Weights of a small transformer language model.
Size: 13 layers, width 256, 2 heads of 128, MLP 512 GELU, vocabulary 6056, 10M parameters.
Architecture: LayerNorm before each block, no position embeddings, biases, untied embeddings, ALiBi, capped logits.
Training: a variant of Adam for these matrices, 304M tokens.
MLP neurons of a small language model. Each row is named by its layer, matrix (up: input weights) and neuron, and shows model dimensions 16-207. Each number is 128 + 24 x the weight over its row's rms, rounded and kept within 0 to 255. Numbers have three digits each.
After each neuron's rows, "fires after" lists the tokens most often just before its 100 highest values on Wikipedia text that the model never trained on.

L6.up53:139142130125142175151106131147155103151121144144110137105139121157109119108139131094166118121141152086117126105122148108110125180088156145151135112159145144121152118138117132116123116141092101177144112105142125089103086107159132160155127138117117119144136163163118078095128147112113114129137118163123106149155128124144114115147141175084109142141126115123151102188111118081087154120101103137152112148181130130140101119121158140108145163117134123133083116140129120103152140091106146105137139117110051120143127107134123132089138118100107105145114172158117105082117057122133164073
fires after: " =", "\n", " (", " \"", " non", "-"

L10.up341:159133139111146143131110155110073098111156114143146154128140129107134132144113101115116156146129154158120109128145157083145143115094120129121137120109121122072139130120122099131150112131143077114145178124177162094154135096131119137088175119114143090177114126111114117139127085136103113159141164098151143167155166112094074160129158171106149116103202103156125158141133151165094192147145120163129119131137138159121123126127115099127098118148107128132147093037141157174122126153126130136156113096155117110105133134182105112099159123165127151146135157156122119070133124107106113104
fires after: " |", "|", "-", " as", " and"

L9.up325:116140119167174150099134170123128119090120124138137151138124140117073151142102083129128124088156134127099097091140105112156147103117139107141153125111122150102126149139128115169157124132121126109106167084144079136129122158098126185070138116116130131150102116163127160111136153127151151096144144123111135138143119127123133117066135156142084115152114099107109135122149101158132142100117165161173120130182141117145119067146143154148160161124085140111150101119155150154147131103095097125111127135136121129116124128131123162123135067124139128163111105164140103121123058111103107082
fires after: " |", " and", " of", " the", ":", ","

L9.up484:100120138126151126162092153118128097131177102180138108111142162118128139156117138112112075145184160138099107114128171115142156090089128118119136107133116089075093132118096132115185116123137087149210140114130121127147136085131122169098156117080157098130139115135128148155133134130142073087119166152125124126131127120095066103136153175105133072110132119163128130164119121163119131131134130110158097161139127157140105122157110112130107154105129156088139135103202143143083116118114123123084121130115161109128115135120115116131145122114142116166099142159127109103117107137119080094
fires after: " |", "-", ":", " V"

L5.up346:143124081112106151149097158115087107106144147107080162127182091130092129121121120113154096139156114156121130147140185131133114170153122179133131161133111089084143122091140156132155117123139136101149091112131098127170138130124094177151126173142118113130079141129106149099118150126129137100155126181147144129146155126120114100147138139175117110169131126135117128159171124092113148138100064128113110150150138108139078095117142154155143092142116127142166114143123116129084158118131130119119109110150102129163172154139150141105118144123125135122124142113082104087124104099126155084
fires after: " \"", " (", "-", " ["

L10.up245:108134146206130148150106130158140078135127152127107168154104121134121075142112120126155135139143137174131155123119144101139152129127171117071094114138187113114129109149087126080125111148164159113142132131107160125144116111108127162153136129113131112172078196102107141137113115122113126154121176134132116150161155113119135120153157159115140125147128081095139092159163147123110147120094114138145096129154112120113115138066130150138134128143117092133105098134192116114096114102120121140109174119115119146126083091160138118135124127124133143151140148110100115099129112093151140146
fires after: "–", "-", " \"", "."

L6.up509:154121110138099113106135124129120118132126122142130100152117147100117070112140140133102121136147177145137110157171123154153120101110097140083105167100091132135139118149125136115149093134132096116164110125102137078111127150156148106120119134146103111156121110135121136114106127091153122077107134073171092098132133125130141135087130138133126125129126102138126124079134099127143136130131127133127118124154123080107196121136127110112163139139167135144100134087131129140142165100115060105128130099141125124117167118115153153114174090125096116111165104140123112137133139175141134153
fires after: "0", "8", "7", "5", "3"

L5.up13:135144172132125189168123103106111097084129174119137089085161137148082120145157157140132117089104062149118144084150126128170124173167118112153158124147133137098097121161112096158128119143180135133123175107124106123120142086121144132138153101155154107100124168073114130138115099162109097120136150162136116127179107146147130128168109147141100114144115179128146121120199145115120138137128143131112080139106140105170113155129127136132087127089129084116144135110133125077117121137122126107136134144165153145116093153111128126136146154126117176169116132136098109091157135079122159105
fires after: "\n", "|", " (", "T"

L8.up459:166113153104113115169120131126087132092172168137149151092166145143147052149139099138087085153159123121117120140170118103142116093119138117075153168151108097137156114131124129101111136111120109125118112126107160095112125121159104096113128127115127125142135106127138149129176133094128122108113121130126108149165117156131113107070085136116145132102122083133092160084087122154135157130109123124115143109136099151093159072102150083115146103122106167119104121117136176140100147133098154122149112109169133091113127107129119126147164128133104081152113158113117114141133125178180134130
fires after: "9", "1", "8", "7", "0", "5"

L10.up468:151147124134095120098135147076102115120149090114127146145151122123142105150118105151132107163137176124131143149123116123114101088131110110087136137121107136127124121126116147127134108128143119128102161097138146110113126127140139125093113148181102076165120117111104116108164128112124145130133113109162098135112104142126139196078108155160102128166129076113088145100113123151139149131135075168145130137132097126107151098119161125107136119145088134134128086111117182142156136132133131122169133108199155120120127132128105068136137111154106161129138094118136108171151136152172142158
fires after: "6", "7", "8", "1", "9", "5"

L9.up261:124150101134131139161155132128153118106094164113127162169101118129104125123160116121133132104142120151089139128128194114104162134106129180146123133116134126096115119106100189073132140150174115146136123124166101081153188110089130136115168104129080130183125122143120149110123118116107110145114182133131142118139124143093115155144111141183086095151142121086132126153144101084097138067112124137125135103163161119173104129129127109124143115134115139103133139135110159111131151092153151139132175126128085130130153146147150135129106120112121140153150130096062114101102139139136086109
fires after: "-", " \"", " un", " Un", " (", " dis"

L6.up333:148133106106142151149122154160156152154172143159096114168145089131123116150140102082143091069125129175094105136121200084160138140108125161119092112145122114110101128140114139138138115131143104150144162118060107127149113053114108186112136142113135121135096172102143125146087160113121148144160141183128109131159094131144139156100137073144079139098121122132122117147129112092102101087107111144149142146137154093154089154090134150129139136131131105141129128113161141128133137136109126127131128150147108113165120130137144171104109100128131135091111179125122120087138139128156153111
fires after: "-", " \"", " un", " dis", " pre", "'"

L3.up312:101146122113122113151131100150141129094131129147192151174164141110120090107163096121092148134126114152117113105109127127165120123124122111125134153117095086098113157138118099154154109147182130099103141139143119083182143101137128137122114151094158108156092140123101173107126115141107096121117159107128142111182121132154127118170158158171099120163118137166130144115155112101153169144099130118092067151155137098142152144108165148158088121133164098128133082129135097126098120161133128104120163122130136153082120086127091120142134137101133151146079116132159090110120131126153157107
fires after: "\n", "==", "″", " |", "|"